config.yaml
d_mlp: 1536
parallel_block: false
schedule: "wsd"
decay_shape: "linear"
MLP neurons of a small language model. Each row is named by its layer, matrix (down: output weights) and neuron, and shows model dimensions 272-367. Each number is 500 + 50 x the weight over its row's rms, rounded and kept within 0 to 999. Numbers have three digits each.
A block is one neuron, or neurons of one layer that tend to fire together. After each block is what it responds to, as a language model described it from the Wikipedia text at the highest values.

L6.down932:426524529631497519483476551504494472530470529536495486563594504522478555435566510484518565426528481480431593541538435482458577492630547513445515515594535522467483491511562527441493536527530477509553522470505453578473469492471657440463504457473556545559518495444543509429504575444519497533
L6.down1240:461570403517437589583534451499604415526548466518572527526540484528514506555481451452460499548497516466526471643555474537484594453537529446460588581576561438455438515666495541552517477592483538601493565523508546530500602502567478457550473467472368504510439497591430515471528510534343513480
Responds to: Ordinals after possessives, word fragments. Ordinal or sequence words after possessives or "the", like his first, their first, his last; also mid-word fragments like Mayn(ard), ne(igh)bour.

L8.down41:520488471484454459489542499380555488592455474453456491507536441558493500486467624496565547506551505522464514454466538483443545530465569525455455525451523649500519548510502591445607427515467448470425502533536500510449502504546538543497542543532415472506496496376564463504500419524420564584
L8.down139:530510479505437464515550575459540416400474493570487448512524592377481578548484508469552513482497464492555440472541488558477458471489554553522460496433521486523583498466498509527483533471491508512554491502463510549489416419458500561518478546573498477506611503521581457495523435492558535476
L8.down247:519520464466432477547463486548478415477523477467545469544505592464443479511526562536509456439450500424486460579473546495562526410599534448408508536528450469465540447604483625449438471500476482555495490561531534457513425561509424473466521423580486439511446484496438510460519562478503567545
L8.down251:497494479498452455499564486626524503471507488481419458577504532546556555437499506472501568443535478526530573402525437479521505538495518504519399520579506555507429448456550508510503441528376538464541520484444548518497542469416538567521580479490475398536476407542503516568497494535504505493
L8.down259:531469487521526551550464502478499456437578460464565498509468477539643544531578495504521462527511444499613470472470504531558477585513512437552481534499569552580462451565505548519495448476496618502475524518582499585579554552444487502515556411553562425549519482467508513449602532428432508478
L8.down1012:519521503463495524455629443509485479517506661542418495509441544406626412551469537443599491523579529543526536524576419491537515500563550462512586515583490500506437430533525500501491502446529611527499479539537519527481449552582523530450486379451508570524513463531492395516495439521509525587
L8.down1392:507472466434521476502434615524461582488535446564520460535519496441517378404538509414508485414458490505454453563495504493580580478506601502512555535572509536504457498553550568467491496521575511563579579445513527457541493554453428537535456548556587505506584497406445485465439429492513442513
L8.down1430:524502428472509531555543503457476530384567453609476459573582479459471567513430510552466470548552513535432539511573413487522556432452517423580501520520560532490427472480536520453492487573443551375487514506497527543483548486486462425538523522439673592545574417455475553494609409496566601490
Responds to: Second token in names. Word pieces right after an opening capital, mostly S, inside proper names and rare words, e.g. S-z-klarska, S-yl-via, S-ey-chelles, R-ot-ax; occasionally "their" after a band or team name.

L6.down710:437519437491592531551536480527486529464433405454493484494481649491461429555440536468492532512514478406566597490502477539547555485416499458541534522507547606435481455462499483482450539513490495489394497543565442444389493557442495482467472471561460544435574490520558607443471524441376448530
L6.down1475:392551505525648499525527505452465546318482463434536501454465563615511550572413579495561562463572531435498589575591593483500445530515487503461478497525543532461456556473507554466549487405562484514401553509535505454456559497552545450521403551539479534448549488539494562475476570466487471554
Responds to: Mid-word continuation pieces. Inner sub-word pieces of multi-token names and four-digit numbers, often repeating an earlier name or a year, e.g. B-ian-ca, T-us-k, 200-8.

L8.down17:569544453523473450522505538538430457466450538528417505409431542474386505449566464505463421489539468512505481568463540410597439568446464535535518472518487477512525452457493499297529510528522581478510501497480498462505418461536534509523541461547514582492491485479432492501511582546550541456
L8.down539:494525540546517502438398534579448520501533500439459501541533513424403493464531574486520434467551476500470458406528437451526454505465457502586505491462534502493516495432405431490381492553532474558417583494530499478506522491464499522578530573589456559520495623462505427524435549448535507554
L8.down546:553542534479585442506471459590493485584530541518553487524469499433490557569558483532488452561497491563493539530500467619403507507409489535483497422492476498439579539476517506432451476490505472574477500501547492456500483465493447609506502547517436562492412501532490515558518531382602440476
L8.down612:417493477615568462571525499483546493515482499471456484461491620479534517524502414485591508543559485444450523565510502517520473621520541488574471534562582488494570510443452460555401510508462490544526418476486531485472526580541490508497435452569515557391574531485411535414439454415474515439
L8.down786:554432487469542448480466575468416465466483455443415448398462491543397410533392526517529465439426470491468454517458561500469519521532506511427578426474446437461511454563545421420520538408483554527466535562513457550506526531517503547465538648478480523436599483557545487465521585393555449520
L8.down831:536574464423520556589563443477493488559527526574545520470455541549476510490462526545518490567473510522492514494411455459452513486443428564460492602465523465537465467506499507465487501507499513495470455487527483519528442490531472587576437521459498532425518552458547492484541585508398393425
L8.down980:465459481539467488492560581582484492522439532509582473526467482427536418493462576417483484499490536460532549454483495635540498473475486421566622528457454537483467463541528547551582507540522504552448518546496445473547508588485463464559516462575521526467515536490529456513486529470536418496
L8.down1308:395489541440539545507574531432563432480393448486464430483418488654511539534499581493544508600455472470425460491520510516458496545485460526525580552570456503473424523489521424479567503510493497543546462483562513555491590458485490465488444450527556541495504511534452543511519535498430470559
Responds to: Word-middle fragments, table breaks. Mid-word fragments such as st in understand, u in pursuing, dist in distance; also line breaks after titles before tables or section headings.

L5.down423:509515540493495499519465469557463461392490484477463503462643515536575450573646538492500446506564513503524447442541490435485468466415529543531509486491520515491486454478507506472435541523563562496483455528445524529450501466438536468421600486544586455579469533500444532429554512467426387490
L5.down1081:530465494524556465551553455565471473556502514506508550528493403477479451397499592453497553498524461453571482514593518497438512564409474477555400555506497506536513476620408446427617473592596499413543576449609515465514515504487532435506563552475481471474459513551538516517469493509523430515
L5.down1125:573429518553600540472423560591557456569487529539515540545622444515526421556548489544592609512544478454445503406554466473530479477481508466547498572537445550511465491503488488491466527472535517571499465496419497505559445511519447486470538471512515467626485424507432478560429452505453426516
L5.down1410:475522545562469432565499526488448539465548524582512478495513485522497488503640576479479448513544495420500506462492534575448448441481546491587521470456559617538445535521571487457449494452473499516478565509405479633539447495463446473473451492567462505413562572499607432413567513581477487527
Responds to: Digits in tables and lists. Number tokens, often the final digit of a year or a small count, in table cells, infoboxes and lists, such as 200'4', UTC-'5', '7'.

L5.down351:509501607397527539496476547534534484495563514482452465513581491560507543366513511498535440475606416477489430484477446567503466406478484523494534479480430478503495484404464455543473588462484519489481536510485455481571377476498499509578492508477402579492649552567472406554544535487458552496
L5.down577:372513564560576487478488492466501523473467502604470472477572536577435534486479525491446445541487471510581425496543483468534490481523519458505549511440484485496493536470495446555442455496488529543462456481533408463552513527526457520458455498509572456496496591516432425462471545543428540472
L5.down982:426486516494498466547488520469484544504491417529476483514551487541540466539514555420441555569494493406544494490485488559512444391437533508559516522396568495553498431503421481626476565566534498444548524513480473554541444574485475509517548469487504499498509521519517436436514431444375516542
L5.down993:461421536479529501564493601517497484421573437468429610363409545523537500470447414489488483445632453478455458562573510541526466422428498608523534482490476572631518541458587416504432479396556492515503531506445497570496486524486540415503491539516574504607536554501496571580577509473518485474
Responds to: Number starts in dates/times. Digit tokens opening a number after a space or preposition, mostly dates, clock times, scores and table cells, e.g. "on 7 January", "at 10 AM", "7:00 pm".

L6.down602:630500547444528537575468551568544536521493464561447451473474472491477494498474457468459458472473573503505520501495435484456501574537554485575615468490404530518561382419522547515478556458524469490501511539522520552404521531554531525412544464431572532455477500464524477593453572548429508592
L6.down1251:478484404456570408516446454432608511506514454591485535534628411479464500472483615409450494582493595506479427555536539488484459478621476431533446597490448520550469494420544502389381457523486514528530518471458545515515535468521571577441473460548651545448544490578581577482420526475439378501
Responds to: Numeric amounts, currency. Digits and thousands-separator commas inside numbers, strongest for money after $ or £, e.g. $5 billion, £1,780,894; also counts and stats.

L8.down27:528505457447539407504568434469387561493487508530492611636527640536470428500516516537529446549381517527490434570536496399505566478547495442497469558481536578558524475517553497491524408429497504499495515485502608495424533431540497514544499489492505518517461495436460426517495586516457500612
L8.down281:540483468492515537497553433495503481565513455626523556446446393425449544509441525525444479445523485490522430426449496491476522637446413420453591494530380576480442415524459459581461486405489461557547487470506430520552489479537415579508479463529499547465544471547481487609470512530512499501
L8.down429:463438534520503511489450524494492569487504427506529421490473524429518441508523405612448527470472529491580505441476483512390493505498520621459478526442540498468479467478406399500500522499482523539502564488533517627506452536594419518594387481425460539428496550541529575492443479512484521448
L8.down494:491552433537601434414498494471489523481467477507541475498444483592449528598450452530536429429496554500535505558469483460530625471502403486525526519499573552488520476464587490599593471475475539532455535502590456429419652491587502528430485434483529384474514504546536486470403477500501518483
L8.down600:520508489551559535501515503464468548535434530553440494524500529473381462435521490498473491463491504529471532459580496523515535488534571498498531529451560515510493513446478540441521509533469591534474508520583521475520452485528474494530517439408418513453478505457518466509596458565457407529
L8.down830:408486504493461504522610447560477452493524419524494451551579494590420453395528507454556569517511512522486559523457467519585499485409486496529472445494542472482540559458442476362487505586371566418500488448471471539436428487447555430480523561550588485499547436542528477451523498536503464506
L8.down1514:575584482487495519464494458553485467506486460470535477535553515447567511498554545493475562482512504455521530565517567551441470458472433547419433454539539543541396528518489510526600452569552470495536490631572464378475508508610493466517519463486568566554324474488526453472459467424579481448
L8.down1521:560482498459463562426535476437513504427469555503544492523428538402447514462518473457424539471523482529502548486559507411555570527497555450565565414518448603437589482457531371342454493501543520473537457584512560536541499510433476408521554516505378540535519492548495547564426560532495460537
Responds to: Before upcoming year. Spaces, en dashes and separators just before a year or number, such as the dash in 1999–00, "from 2018 to 2021", "In 2025".

L6.down403:545516444571583504471450550495545496371511572529523432497562491485452569377447535353493411495486471493524480565451434562553460445458476520386539467449469541518469438545547422445501446464420556559503406422510472445452587464474538466522433498471488485499487526497576467475542486518472649569
L6.down555:479490450513549523549527408510465500452490495469465466489418442519503536438552648494363479544525364469474434478468438554499506474559586515509527520484420547465392503526526430487479503545511497537482440527552518504596491415475477461544502609438562482613560483585531498599476508449433472417
Responds to: Compound-word second halves. Fires on the piece that starts a compound word's second half, often after a hyphen, as in two-story, long-stroke, full-page, soundtrack.

L8.down81:550467506407489433479459499505529506433444457496500569525480548426501471561438485468508577435429500541493458425440493489463499468521442452513541527509540440515507438537472461486501528466587521459504597531587510539479544595593519479455441607552451551537470495497464435544473419524516518579
L8.down285:490502482575521534515458453539462536464520481550523540456527515512548640471484500468611511452515525577527518470589554480585555454413411486457459459485536504482504521568529477539547517468484468532536507429577535568475471475412467589477507436548494509509519428540450524567523485418482646479
L8.down1142:549435434453514446497483578552487528454529472507460518531437455464546498582506514522507559553533508548424497453517574561454532450499510543573597386472662527458478470510452503583551462480521498421541487529502424498561416495543452533453493554465390548530529519495420495514533562435500523537
L8.down1194:547522506463383584498466463456388507528542478532489475457490455598508500522521495487482548490631438515510456570489424512388375514489386578548463561512513588486537425439431492493600611426575481421465488450474476465488547543504465518480455609436453487544529474519603569458459546538485509537
L8.down1209:529585414463563475386566533650527467460523558506367657565534578524554454542451482519540592509431441477540560537519471536541546518604554439511482430492417460442490611447572510457519572509464557428581497561555489523444576531501544612518542536528512479451485497478560428502412606538526492539
L8.down1413:445473481519525506606442572508492495509428509466523549472465521462582528535484474518528475605606546514539557539524428579477566505451501434487472400533491460520511537432467486458510505491534569503515426521545584547448541452458581565483459464466496604514491510470613476554455485570449504510
L8.down1478:523420474543513525434478508541475527515543575520493509508496470489418503508453507437535455532500520421475532488499571456454475419585439444497565486507498546541586546555430573452458476490556515462518534537592431424467536621526635496541475471642439523482561431515492443524565498519447557470
L8.down1527:532433442519525455554471505598537634416464453520512497461516524348426426475588464496511515470595520556563495453585543558438495472539485488513533481562498500508422452444432503613437480417481486619412552519511492494585441544512585424441512422564518536507483598567456456517499486507461516501
Responds to: Numeric value digits. Leading digits of numbers giving amounts, such as money, ratings, decimals, frequencies and dates, e.g. $6.1 billion, 96%, 8 out of 10.